Weights of a small GPT-style language model, trained from scratch on English Wikipedia: width 384, untied embeddings.
MLP neurons of a small language model. Each row is named by its layer, matrix (up: input weights) and neuron, and shows model dimensions 256-351. Each number is 128 + 32 x the weight over its row's rms, rounded and kept within 0 to 255. Numbers have three digits each.
After each neuron's rows, "fires on" lists the tokens most often at its 100 highest values on Wikipedia text that the model never trained on. A number after a token or word is its count.

L2.up1352:136100096128156061098096168116194151166161160085157123111135212135159191148171172180125091113140123177128174139117125098115133127155135082153195086135134138112210122117110176142172113157135069100172113148047174142091123104162201122144089063100130107116088061179154135101076156152139087115
fires on: " and" 23, " to" 13, " to the" 10, "." 9, " and the" 7

L6.up452:114161130083136085139141119132192171165151160064189166125151056089215148129122134092124145136144167080120117048131090091151185143097124162159157177142124118138112161119101109067138133143063167128125137114204113094152086163131102128115141158116088112121130113066100147164129101115152219118
fires on: "1" 34, "2" 32, "f" 5, "\n" 5, "–" 5

L6.up1023:159155109107105066144182121139097081154196150173145166141080139145176107122160175135153147149137095135112088156108098141130174097130103145107142137114155142090059163119148123126114093170123079143131153174124077094141120123115154128099090204074123092101149083086117155127162136134123134132
fires on: "el" 21, "ur" 16, "." 8, "it" 7, "C" 6, "T" 4

L6.up216:143161165102092117130145130124113132130098125112166142155166164104174077131145074083156104136113114068126146092126143136101195110098130156126156120080128153127092099147126143171139131087080170152166155156133166115121064151101147080232086155116116108095156141086119107122099090103061113160
fires on: "2" 22, "el" 7, "1" 7, "ill" 6, "| " 6, "ass" 6

L2.up741:130181079101124087124131112136082117174126117185117118117145174111160142144180130102164217095100094165158170156122132136107123096126140156066168131129174120088122111123139116097185127105128103121131111112155156113113149094112091137172135152135110165116115133150098153129127185073102085076
fires on: "; " 52, "." 30, " | " 6

L6.up919:125106101138146086137135088145148097130136147168153121130124141166075124164120192176127135187133148080076101105148079128161114075129154133100197048102132154095079189145177126140127158165159111178141132122140141127099118139138162128148178130169144139176135115108075122149147143093089105126
fires on: "1" 14, "2" 14, "." 10, "ric" 7, " $" 6, " ground" 4

L5.up863:139122140105126138134125145096163114147125164095132177095111200130131166116160116127133132097129143108140117138196142064133102140140157165083111085137098105162107128151102193085204132119116116092165075118112111133071089137173124158060154106126136159071122055160123145089129112155127135093
fires on: " and" 32, " &" 9, " and is" 7, " and the" 6, " and his" 5, " and its" 4

L2.up1517:138207171141096126123118118127151086153064144072090127109131095114103114121174139125110075126091117137177110134152129128130153163109146161097168101142148103120109151221110152137143128156112088107110194156134168136137123100135146158108127124085152064128134099124023113120093083095133108153
fires on: "'s" 21, " The" 13, " In" 12, " It" 6, "." 4, "ence" 4

L7.up572:145181106170148193099168120159130077128103097114124126152115168169146127090171123135170163119063147108108159098143061128178076097150118103152085137090093112119100151130125123117154118144167117081157098098151085119071129110097120098168074136222024122063127175114137141158069168073125149130
fires on: " |" 61, " | " 12, "; " 7, ") |" 5, ") | " 4

L5.up496:088120119075136160191112155137163093149078120102133133080069128151134154110137038067154077143073049109123084106157129041094133105106118170123062162088156162094104134106184101062093129145181191142155138163118093115123142113220135153144099130124136116179151082117111065148122139113145126180
fires on: "1" 44, "2" 23, "end" 9, "ord" 5

L2.up1476:055182088186136155116123111143108128123132112138068115159101109132167125119142149125104182142152108062143172185154112186146137172123114150134091116130108160092147174151133056124072120120143101114190147092122157131167144076161120122106172151159134079159167104131138185145112088097085129169
fires on: "s" 22, "er" 14, "y" 12, "ts" 10, "ise" 6, "-" 6

L5.up1324:149132090114168067170152141149059079134130068132138063112131197168153105100145128120142212161129127158105173114150021143139178058122098070077135148124149143164121100072172159137092160149130141173146115187117147085086135097194085155107071107111146124206099172134127149156115134112134118126
fires on: " | " 40, "; " 22, "." 18, " / (" 4

L7.up567:087146144159152092194142170098143116132146119057120129140154133129106073168122124097156080071125086081214126108152176134140100174145093140090121098122125127130042105141148159136094108144161116119121152128127119129155157150157125160184107130144126150168161208120143121127157153093111143088
fires on: "–" 14, "|" 13, "2" 10, "1" 8, "| US" 4, " f" 4

L7.up962:175092104086146142185107131143157096139076118070163093116097126087137121104151113068094098167154108149142055169155111122132125237126120136112118111139141104130130113134187142140132103155097096114127079149141183126161085157146087174121129123104084097172146087082142106099091088073134100149
fires on: " | " 26, "ro" 8, "th" 8, " won" 5, "ab" 4, "st" 4

L2.up834:142086151177144117134147209123092137133091111047084051134111086133123156126098089165161063152118079093148118080139151105110098121118109112144088145117096101113145093102141103081124126180112153102136135111174151136129146095064094109122101106125055118199191124123150105142101111103122179091
fires on: " | " 43, "; " 31, " |  | " 4

L6.up538:173092106124055118158098125091124133081133149162142175153153156140082192095152073146121193090153134118148160124116138136131149157204135110140144065128121176060127146151188161125122109197145089164127103109168061110132089094117096172140141144121098111129103133088120143112109112157146099116
fires on: "." 30, " | " 19, "===" 4

L6.up920:088121065101078059150150161136081120118109142096136144161126181101121174095134171115077153121179115071159087120082147034094137138162186093072170100157092180187135181168138165146148124147131105118150146127203113165118137114114108089147204114157128169165135122162094178162087101110112148161
fires on: "." 82, ":" 8

L7.up640:127098122135125109102112164102173086086099089092120077173150177147142114112024130123098145189088144134111180113106109113070056106134117119132139168089146132136129052155094102096139161128104122093057151127195136143140185159132074095167113107082094140192139158089149061081134165084137156134
fires on: " |" 28, " |  |" 10, "\" |  |" 9, " % |" 8

L6.up722:153159168177146117107147146080100187086094172177126109121070149124120103057164086152131073110129098134157189128087112123121107099175148101155077136092097110159124087145117116085169095095123103102179083141117176124042090126106126116113113154144107141138152174155190112097143133168113227111
fires on: "\n" 20, ")" 12, " |" 8, " August " 6, " May " 4

L7.up317:048142165137130124095111145117123137114117169116115094043078122086106213143114098099165110141104099105136177117137170191096100132121094143136126136134129095096092110150125122127065095126122113099115072120146156092167135044087133152129119129150123098141160089111177101113166104176131120050
fires on: "s" 30, "es" 11, "ens" 5, "s to" 4

L7.up124:124170147111090176092176097080156119160109132104174094106121120128168096100116146105109112205151099056152116103110087121099102154092120086164156115139110121097110124141113155148165115159114118153116064080134062146121126157135084160118119063129098144144121217119025192100189125073104142091
fires on: "1" 29, "2" 17, "ac" 8, "id" 6, "n" 4

L2.up1043:163132135134183106185118131142101077084116087067087144128127158167161115125147110111152126160122086103110084174196082143067111096165110117146129109123088115157137149098129105136118115175122083119111119134133140087110081090137106190168117120107184134188159090093139102140121126093121102117
fires on: "st" 17, "nd" 11, "rd" 11, "th" 10, "ized" 6, "q" 4

L5.up1022:115111144165123110146157055188135175120060147148151102124127109137117151114162152140152102167152099069113141149117229169136133131124125136119147048147056124083177177084134156116147174141185120104071105104106140133140089142153161111118135157096132110116172143170147104136215132120107127097
fires on: "\n" 58, "\n\n" 15

L2.up879:108175143152090148082091068136129086112171065096139146185152141186077120158125141126105156078152125049111150094124111154121130162106133204128095130128113131133096115141133135160058088131118125153162135104090176108133084109173121186117081187123136120155117198124143100111093111169122132155
fires on: "el" 15, "." 12, "s" 11, "ic" 8, "er" 6, "or" 5

L6.up839:080136131089138091111090133212081113073126112120098164143104110146163124109158173103120062108133144133092170127174097144080098115199179068131091094098111096104137115132172172067144135131054155206096075159131130112142152199174102106161166120164169152168095133093177116108133188086131145108
fires on: " | " 27, "–" 8, "ak" 7, "-" 6, " |" 5

L2.up1474:101094140139140141093138149094114142144110125145102061103126061134058153163155119112055096105132110199103139130147148117146100121191107118115165128158103140097106144127172165149123072133114155142174139083124140142086124120127101076102155152126133143184127102142169169156055155145134117104
fires on: "y" 24, "ic" 20, "ly" 15, "ce" 5, "ile" 4, " You" 4

L7.up128:165119113171125177194146140151080189123184091107186166111135158108121188120179133136111124184126076095160144115147109102126127132168128121099157091110143149113120133081091128107122142159158089182103146125125099084064119061131084167154122146135087115138121111137095074104127101138072137163
fires on: " and" 20, " or" 9, "s" 7, "es" 7, "ers" 5, " films" 4

L2.up751:087167110149071121185119067125149038095141175116104132168156095051113127087175136096099153122176071131195129086162137175124092129179153119138128069164105166133117102143093165156112146082100125097123112146089161227115089135161116135159107120149170201095064111115045146092181086137134115152
fires on: "." 14, "P" 14, "C" 8, "und" 8, "and" 7, " The" 6

L6.up776:096123179211188119086182124156141128087091139102077094085160094136154124126140118166143111117148070066138144162116124143064127078101155135115140131105149126144148132090110119131149164110064093137121133155154171122114161119111109108146087148143097142111157173163122156135209091141146093111
fires on: "\n" 32, " " 27, "1" 8, "  -" 6

L5.up1417:111121141097127116193090072124074142051148100172096178052085132142075165113131115139154116102182151189163160184185073138151131132154106120145140091152168101132084151165172156118150134112154163137160159061164186136085151141104097130142136166118114107081128139127173119145109159111170157096
fires on: " | " 24, " it" 9, "el" 7, "| " 6, " (" 5

L5.up887:170102158134094124143102152139137161149066159140127196135099070140121119136145134173142167187092053076172124127187153153129132089152166114173091131073080127098113179130131111147102111131089140082143068157160114155129138114092097093095101136148128128138152103082169111177168200095122075123
fires on: "th" 17, " s" 15, "id" 6, " the first" 4, "in" 4, ", where" 4

L5.up1475:151138087154125115116092186086112161116136175127074125135156155170096136098094129095169192119164073096100151141128086143141185155116148128054168077175173159112124078146120172198145088142065111100133087115125128171093182127147118150168051135116089125103129121156080128095094108164125105151
fires on: " de" 12, "est" 11, " form" 11, "t" 10, "ost" 7

L5.up1501:085160120172147127153121114149146132165144107113128102131147074116091097176151101114222107094121075051141083117115132136102138149135078166100132184086156158117135121135099133145111145095098135090140156179104176203164133148152099157137107121140068153139111090174119111106080126088176100119
fires on: "z" 30, "T" 14, "B" 6, "C" 5, "W" 5

L6.up1009:115162130211154101102127128188035069129104132105123158116161185148168146137141137099123122139181085183099145154101079129116175076095107133153180169143171170082037163090118111116153187097136164108162180080143165105161130121138109094145104178112133143134122132164174154113135178192102096173
fires on: "." 44, "ake" 9, "I" 4

L6.up82:161087149119095061137171124080076080126118077132147145062117158141154187148090085079093210166116108147167050120177116136160131134168175099127098087155166119107056127148177099149119097120117129179125124145148134161139123168090095138135124084159103064181137121171103085150136137134127085130
fires on: " | " 36, "at" 10, "\n\n" 10

L5.up231:165150118129105127084129118155154086123106171075117069134116165168156138203100176143163036162086123114167086124149088115022146176154128128123071205094126106130172124095111123152165208169082111177127094069135145117128121130127105063128133136097125080130108129122126133127070163121142105131
fires on: " | " 46, " |" 5, " | R" 4

L6.up60:125091125202191145118086135143142153189125158147131113095157170135098142109113138117130140147134057002161169145151134106143125101117129195110099150065092157097078133104128123164138086145115107127181096105169120143162124126115114081201093112190077156152124115182033174174116070099097134170
fires on: "est" 17, "ass" 8, "ers" 7, " compos" 7, "erbai" 6, "ost" 5

L2.up340:156116110117129107108110121162079053205079082112135087205143235139175159054189119146127137150133206128109141107141097097084213131145120069127130069117068111111118069171099142097147179113139138111168130123089104168136107208182139128174102112169129107086140169207186109097091090095086143094
fires on: " |" 23, ") |" 10, " for the" 7, "15" 5, " competition" 4, " on" 4

L5.up281:087167163173046138170089085096106153132154125083150125110142093095086114093071119097091090148094112139163121141129134123140139164119135107117165163134114147120118169140108078117132095140098145075075115186145205091119121130112129089131126098119136156150107111141166151195127102122116195120
fires on: "and" 25, "an" 17, "as" 16, "al" 4, "re" 4

L7.up343:099083115133181112089170075162061150208112119116160123138168129234121142178114141150127137123150156125126209138126158111093122137142124109145091153148108126135090111177135111095124127093093139145124120093110223114162148118131137095114193138133118145137156194119146098118116143101086146111
fires on: "–" 31, "-" 12, " " 5, ":" 5, "1" 4

L7.up1274:104106145108105112157111084070137051094196124132147134095121184121117113136106138114140120071067083072168180153111075137119102104164111152099130053161174115134100081140116162156153158137134146115103118109144090100152227060137102159173146121183104103085073133084068140123124162173139157097
fires on: " (" 25, "–" 21, "1" 20, "z" 7, "." 5

L6.up679:110149110115158137143183103123131102185068111165098156164157143117187057171106137046118079129206118122163139117155103053134103155133101128155143178065135146183090114115093171139135124161085104101136108102130145170121124182154130120172144130092112106147110121156124111078125192126128111121
fires on: "2" 25, "1" 21, " last" 6

L2.up514:121125188069098120174077136189108082096114125183094065172119099137100160084138153167159123157110114085072180138156137031094149132127103104060167132082144151081106163134127081101117128167130147115174080139095045118100105113191123111133232090192120080145101110134163108105130076137109148080
fires on: " |" 28, " | December " 9, " |  |  |  |" 6, "] |" 6, ") |" 5

L7.up382:072084194100176130164217125091117084169076159147092094148143110160107066149087089134009228146102110082132121136120173118124095144110147124119128121129118130112110127142149116160115124102129112118116119123116112100145120097081122111117097123143146079131185147096145095149134137139139211050
fires on: " B" 44, " b" 19

L7.up1107:123142178179170133119146161061084161138135119112125098103148145118116192177165169139169103158102126123108133126125193140148152129138132130048122132130184126094087082116169222129090130202126073183112118085080137125115217124127147132124159096124060127106114151146106160140151142201100161133
fires on: "ed" 13, "ing" 13, "0" 9, "s" 7, "ly" 6, "es" 4

L5.up241:187147123067099152143163101100109144120159071150116124064083116147103131127063079119113091093116188136035134129099135093098025099172161149168102135111150188077146099153156137112115080089131173131167179186199138130142145102131147175154090103172132161107138080164113117134127107147164083145
fires on: "1" 23, "2" 12, "===" 10, ")" 7, " in the" 5, "\n" 4